{
  "n_layer": 10,
  "d_model": 512,
  "n_head": 4,
  "n_kv_head": 4,
  "head_dim": 128,
  "d_mlp": 1536,
  "vocab_size": 20898,
  "activation": "squared_relu",
  "norm": "rmsnorm",
  "norm_place": "pre",
  "norm_eps": 1e-06,
  "positions": "rope",
  "rope_base": 10000.0,
  "rope_fraction": 1.0,
  "qk_norm": true,
  "attn_scale": 0.118,
  "bias": "none",
  "tie_embeddings": false,
  "parallel_block": false,
  "extras": ["capped logits"],
  "init": "uniform",
  "init_std_qkv": 0.0255,
  "init_std_o": 0.0,
  "init_std_up": 0.0255,
  "init_std_down": 0.0,
  "optimizer": "adamw",
  "lr": 0.00113,
  "lr_mult_qkv": 0.5,
  "beta1": 0.9,
  "beta2": 0.95,
  "lr_head": 0.00668,
  "grad_clip": 0.5,
  "warmup_steps": 234,
  "schedule": "wsd",
  "decay_fraction": 1.0,
  "decay_shape": "linear",
  "final_lr_fraction": 0.1,
  "batch_tokens": 262144,
  "seq_len": 768,
  "doc_mask": true,
  "train_tokens": 1281000000,
  "steps": 4887,
  "dataset": "wikipedia_en"
}
MLP neurons of a small language model. Each row is named by its layer, matrix (up: input weights) and neuron, and shows model dimensions 144-271. Each number is 128 + 24 x the weight over its row's rms, rounded and kept within 0 to 255. Numbers have three digits each.
After each neuron's rows, "fires in" lists the words (lower case) most often at its 100 highest values on Wikipedia text that the model never trained on.

L4.up538:174145174120129162118170111135164107126161131107130161151134097121141125173145143156144145121134126133143116190150118149125136117115149132115148123098092113155123142169143139114154088139146106113160109112129133143123092125086154126158144146153119128107141131118126125096186149150142148127128116132160111138139123140099133097117117123100138111089146106112149140128179142115099108117149
fires in: "for", "a", "re", "pre", "reissue"

L7.up564:174090153111117046158130150151103130166136109146138150074147105153131145143132122118161151110143121107129142136144136122169126132087134148151185133132145120154089130153149119106130093111142163142131108122112099113134139127051089125110146154181118150118110143133167116100126144148126100074156091127109108107139135143186137142095129135154107129110107120133159128134105141156141116143136
fires in: "3", "2", "4", "was", "0", "three"

L7.up923:158140147127124112084103116151110136093170144127106176115116136111120111089143097099131108098145124137137154122184176152108136130134138094127117124136109095107147124111123150118105128108130084065163156131146095121131149156126159114130099121128145119101142135136130145098136155136180166154116124100083139129115092127142096139152148121148110125145140140159174139108100137134159171152171
fires in: "to", "t", "i", "can", "could"

L6.up819:165107079132136124132146132146104141120121119153125158152124123091111111087117135115131125150133127159156180134162114134088128152134137117133158083146131123068141135114122095142138143081155170150115156137160132135110125149116124143131122146109187121135119131089143089138138108131128148154103122113121123086136124145140102106111140146162100108091058061146117135105110153128140127159176
fires in: "to", "on", "by", "of", "in", "over"

L7.up1235:154136123148112098168133104148112094098155103150122152125145154141121125104098123067180108132135129123120149148177149131095126121120128121131104113157132087099124165138131119124102120095150134126170169121100103137111118135129148121143086129136151096123145121150108170103138197152134179145109136066112132153126119148144109139119109127124105079138127113156139120120110169099141151142162
fires in: "to", "could", "can"

L4.up1:130131140106100104174106109149137143085105125134144141147134152157131101129120122123178111101126156155088143136145122118148107159088120099149133084143138152126149143124162115140122152087152154097124123098155151105094114106114113144165083149145154092113133090117128075089125150113165113114155089169111155062161123155098093139155113121136113082135119123127117128129115126141154096136154
fires in: "was", "is", "as"

L6.up173:128163137136158093163111125107121134123100091143128185132160130104133121080157135147149151133141136168173132149140111141131129147134110114093116120112139132120175115149118104132125168090104152138092109128131138093075138138106112135148102108129124151166124147138133075119094169177104112117092137118091113117112153142115050129124124152102103111157103138120113153102111126115145119110167
fires in: "of", "by", "in", "to", "said", "among"

L6.up628:170108138142127145120127146125149115180154116121149146116150109137122119093092145100185171177124142150159149150137140119100104132101152141108119125173114123155119109167114160094120115169075176102111131143132104127116163153122087105135139117175101116118132123147163116127135167167135091089158141125135109126125126140153142154085117138156112108118113116125148144131099137133141124108217
fires in: "was", "is", "being"

L4.up1445:185121137113143097171119157172134116170151094151130140152100126121157104107170100141192165105129117095135126120151113117092111125113114116128169121121123097113140126121165126116141094114124200153184136137122104128077103137132138140131058134108111120108145099105142088121105133156091102149081129093120154093102132151147128127132081145109137123110107121112140180098136138149133102111169
fires in: "a", "from", "have", "an", "was", "of"

L6.up451:096113095163140140089140162106140114156120103120084127116178130195142137127126143142128141119149111149126110135161093134135094135130114121074144149090118161100118157142157125125103155108157184124146114118111110122109085120127135160103133142159144115192165167109106095134153162157145076110101071124119163114163104121112139154109121092110087131153111160180116102111119127150136143131124
fires in: "at", "the", "in", "to", "s", "attended"

L4.up1107:140107074126123163124138122141141165125143097150107154117101096116120113088164142104168157124124127110126152131147151117158113116109145144107125081135120125118156166126124127089081153128129138130115140079153111114094125178110105133131118125133124118125121136155126093100112142091117100123177132131091164102173143111128112139158127116130103110117103117122139192108103144128204190091164
fires in: "was", "while", "been", "played"

L4.up730:115105127165114107106158130121115100133121093119117134119092095120140101141102135149111125154159133175145148137129140141107154117125112154088135121138089090106084161158125107149165079124132116140137123098165087125128111106130116130113124113153076171146142177158140134094101137138127075106109134125129110070140138156097140150116119129129087110127108127149148102118142132136190105141163
fires in: "of", "the", "in", "song", "for"

L6.up536:119130136133166093119141124153122105145142123139112127121168118111120124135171139084139185152132175146146126115123122139113104159117113142121130137113123116148125160118144102130119166107158135154128143118156070106148122101115128115128076102138127136111123143124172082139150131103081110154129148122132157115161109145114106105108152133108131140104127163128145156128113112145162121168130
fires in: "the", "their", "her", "he"

L4.up202:160128155102112137130129133148114148132160117152139130146170128113109133119126124093141176078137175121133152129138136138103104128151115125149119122143115091089180136147145142115142134084116179119146106114148106094125107143130104130173072102140133104157140131096195067070160134126091083158116111095149100098139103104103133152131146112114111115161099133118105148071117142119138132124139
fires in: "the"

L6.up957:140149135124140139128104130115136128122096157156111125120158128115135094066174163130161136143113127167130152103093122130099127106134150136108133110121127097158118137099161106147169138170140160148098115141118114126093081144163134116138126140122087095131176140138132127112186158146095094146134095079096102151163090106134137133113123093104089135123103119127152146105102106118128165124142
fires in: "the", "he", "s", "his", "a", "she"

L6.up287:153113118110144111137116140151112127131120142129099160128192092127105130142138111116128147181143136146166141154101144139101122161115131118109095114144111138142167123140105146113122143104140148152107181096179109126159118135128164133130123094143164130100160152113122121108103137103137123134136139111101114129119093163149082134140163109116120126136106110111142198093104121105151203151116
fires in: "to", "not", "would", "t", "may", "wouldn"

L6.up956:150112125152143145123114106184122119146133112131135198142113174100138167123133105114145138121193115159113118128118139131090088083124130100122198132193131131129162115132137093134176150105139133113142152150130103134132118160131140130110101125102173116123181127164128127112110142127156128140107114093112153137141107126171146133161098134132102113103111137132144138123106129143131169129156
fires in: "to", "can", "could", "would", "must"

L4.up354:150095097112176138098086123129081143127131106162137138143143165104132144071114110091135137136157138106113127171128129148089139135121093111128157105138138109137108125188145125166120153093076108138177089103149135125112106165083144158114112130133130103148121154156125120127164121136089137115121111111111158103096130185149112140145134125085102132091133142133139134107146167056151115148127
fires in: "in", "by", "with", "under", "through"

L4.up407:101146130172156118105109118127126145154113104120114129136143131133161111121139141140113161136114134164113109107120133114149133158129131131098103107130109143117133126118148115139142137116169110159113106092120133128108159121121138162096132096125194122200155134098121116111190133113148127089165090116157126141146142109123149181121106165139086116133097132150113119120144130149149135131150
fires in: "the", "at", "held"

L4.up1450:132138091112156118151141133173144102126105148139129125119115138129141174119136104098138227146167136160102147154125081103123117109104156124097165132127111101138134130136154098142134134093174160135172148094156110145125117126117135132155144156123146101101126121100143133156151159117079123123175130088105123102118098132129085103098120154098123132124098115145139093134142143116141125088203
fires in: "a", "at", "united"

L6.up529:089121116113181122135167104112118091127108061156126123124123138144141098108143138088133108103173149130132103156122143147094124158121153139102146108139101147124149175135142139176130112140115124093135107112134138147113077146108120134100120110108105112196144148109152117127173116143118109126173138158116117166171117140109104168135150121111122118148150119167133152159118161124117147126176
fires in: "in", "to", "of", "across", "moved"

L6.up786:136136080165092101172116129125125126119109186131155125125141133119115138110135102131164118159164143112157153123153167116117079137123141128125153084132125144154133127130092099130100091131125181121130142114133073112092155139088135131142062114130079125140120124102134120105111175098112112149115108123139126120099157113124117092168135152125093146123123109165116131099122094083108172126161
fires in: "is", "are", "was", "be"

L6.up468:163135162093163163142124131155113142170199138148094139109102157122156149145128149138105126127146162166151098148108104119128126106124123103148128132135138119089130078161197136090169102140136171163144107114151072116091148172119094134099126164103159136152131119149179096105167116133137129101138137085111138101126127136140152119120153135117082137124121137133175155116087119112162149128158
fires in: "the", "of", "his", "after"

L4.up887:149125150097151145148094136134085131105093147161095156098145094121127154116171113058144169091108128152110142148138145109072093108131087127137151133115129118125173149118137140125104138114125129178169161109147134158094144159161131128187113151126114171134207107159119119124107071109126159143114103158130122076142092163138097111187114132136132144156107125168150151120166128099139121095182
fires in: "and", "on", "early", "in", "of", "from"

L4.up581:125068145106154156082094106152133124113139117146119144162107153104158148065151157092113143141137144149126138164136168151115125126046113123156152145115121112126127115131134140123146157124139173143205163156163121177104064168135119128170096126163102064163117160096173112129130149173099080107122148098127146149101154112134079167155083120106127108063086146123147148087131122063141190134153
fires in: "year", "years", "later", "season"

L6.up809:171137108156145113130134096108140157171124102141144121090106093121143093140189136106117120145145133146155139107126157123110104109103110126125135074150080142124109130099098102106103087148134126128124131095138080104141095161111123142146089120144162130148099081136082124124135155133110108126144134109115086110115125121178098140115163157100147119127101076166136164084161091143169128137094
fires in: "not", "be", "to", "he", "t", "it"

L4.up640:125063087133142137115147115165111122126145118167079149138099093095165159112106118147147151099134126186148127178137079156126107110132129109084149134140141132105121147134125124141115128112081149141120111159140111146127107133097067112105160115105122165111129118154147130143112182127155143064173114138123116130128098141100095140097117136138147129146140121120102152156102105112175102123143
fires in: "of", "the", "his", "their", "against"

L6.up1065:154133113063168107170130132124162103161122129154118129155103124100129114068154118127133120158143156148103141153125096143085121113124101137109139132135147083110134157136124107138203087086120182152163110145168105137099111156141112145120130097126091153161158112115138097146170192163102123099156126156133123137125075160109093146133125112095096136142079112182114128154101144089162136127191
fires in: "in", "of", "century"

L4.up1320:152115100161160110109119122172139132107167132137133190131126108079132154120159114129108154121188140145154095172118112149143160120101120143110155131092142120118136133147154112137108100110138197117136135115166119115136110125120110130156138168113111102141154139074148142168129118115125146116164086150103146144143109161139165175115126146081094129149107097129144149121142135130129129123105
fires in: "with", "at"

L7.up822:122128168096142152122064143140143178135144130164129129151124145124130130143137126152136094145131161126174154116107134130149124119118114106136155120171094129147100091070147133161125092113156193124140083119139117124120143132115107129158120093119122140151129141143143128125121118146119114122114114169155098117099133143090099147159115138098122116120113084139120138084131145097178145139164
fires in: "after", "of", "before", "for", "to", "with"

L7.up345:107122160113099125163134124121121110099131163115133125121120130148126133101188140136141147150138137116118105098173138120108112106125157107145140091163111106156135094132120113148156128139158152091086145113121101149127143093130093119133140152125082088110116107103128117119155197122122140119121096094124137126147145114137104122114136128119101105114111142127124114117091116112115138102143
fires in: "is", "was", "are", "also", "been", "were"

L6.up351:167101115119140131129154122143114097144135137133111128095117159142135106114177122160107133161168131137121170104159139165084130123154160134119156133171158117142149133115139136101148100137166133078154148107140119144135114112138152122159108124129132136142159155126119131099172126134124158134156138102146128132156098121076147131107082108097090097104094106130171114122121128108129148133135
fires in: "in", "for", "to", "as", "on"

L4.up87:097146136108126135154185120139122089163143116142090157125142148111127144129104148146137152129156137106132162115156161134088130147095116127120176112124111121145127144160150099118164166131161119098099082125105100158098136112099169138139169126105094104171106167136131134113132158119166106122146148161135156158135084118140099115151156103163118107117133103136164101102114137155167126121109
fires in: "over", "than", "for", "to", "approximately", "more"

L6.up718:142116097129156134127111117125144127101142139125094134143082115126139154124097102140156148085147138163139149128139125151115118157145114137127108099133121134123134154124132140149136139111136136104181147100141107138111146102120132107109152138157123088162107120130170062065138133139099073144154113143116147123159131172111113131186092105101145134126114131123120100123111159149168158135184
fires in: "in", "the", "on"

L4.up1230:107135137158153112130113125122118119133139133143146124145098121117108102114146117069160162135126123156111139118145164155155110148148131108123148123167140140115113147124155180161123180076135207149119162152141097151109109144105060135160130122160148164154142131179162140106145141149098105137161137153133146145147096173105090137113143109098118128147101131154164142118112113109119108129182
fires in: "of", "that", "on", "with"

L4.up576:177123164120150115134124144150181155140107118150091147128137121115142161119118113132160136138100127154124124122169194144146116177137148126131139089179105155115114122151133109118142129121131154130152103106155150143176120139105110124149138079123089134126143186167146123092146130144117133115114126117123158117130130152164142133103108114075142117093113104126120165128155124135151100152098
fires in: "a", "for", "of", "first"

L6.up768:120122127094146104077123116107119114179149131163096172138134122111156125091081129094109153127156093110125179161140111123072128148144106110122148108160116079091136091089101107121130108100148109107119114155106124127111095142115111121148121127114087127176169134089140132110176128121138125113119108145121144144154117147117102117097168085117095110089139113135154096090106118108162147153173
fires in: "on", "by", "for", "to", "with"

L7.up1067:159099155139134178117115118137092144133191130159100115098151115098161149084157113154155114114114154106097134126128113141112133102094148099136129133131095128127144113147160120104110113154138172121103138100144129109114145125065115127154120105136127151156147135144141113112139113125102121108160147142156169110157138142101147147137099117087156113087111140122118130118134103122140163124151
fires in: "at", "the", "of", "to"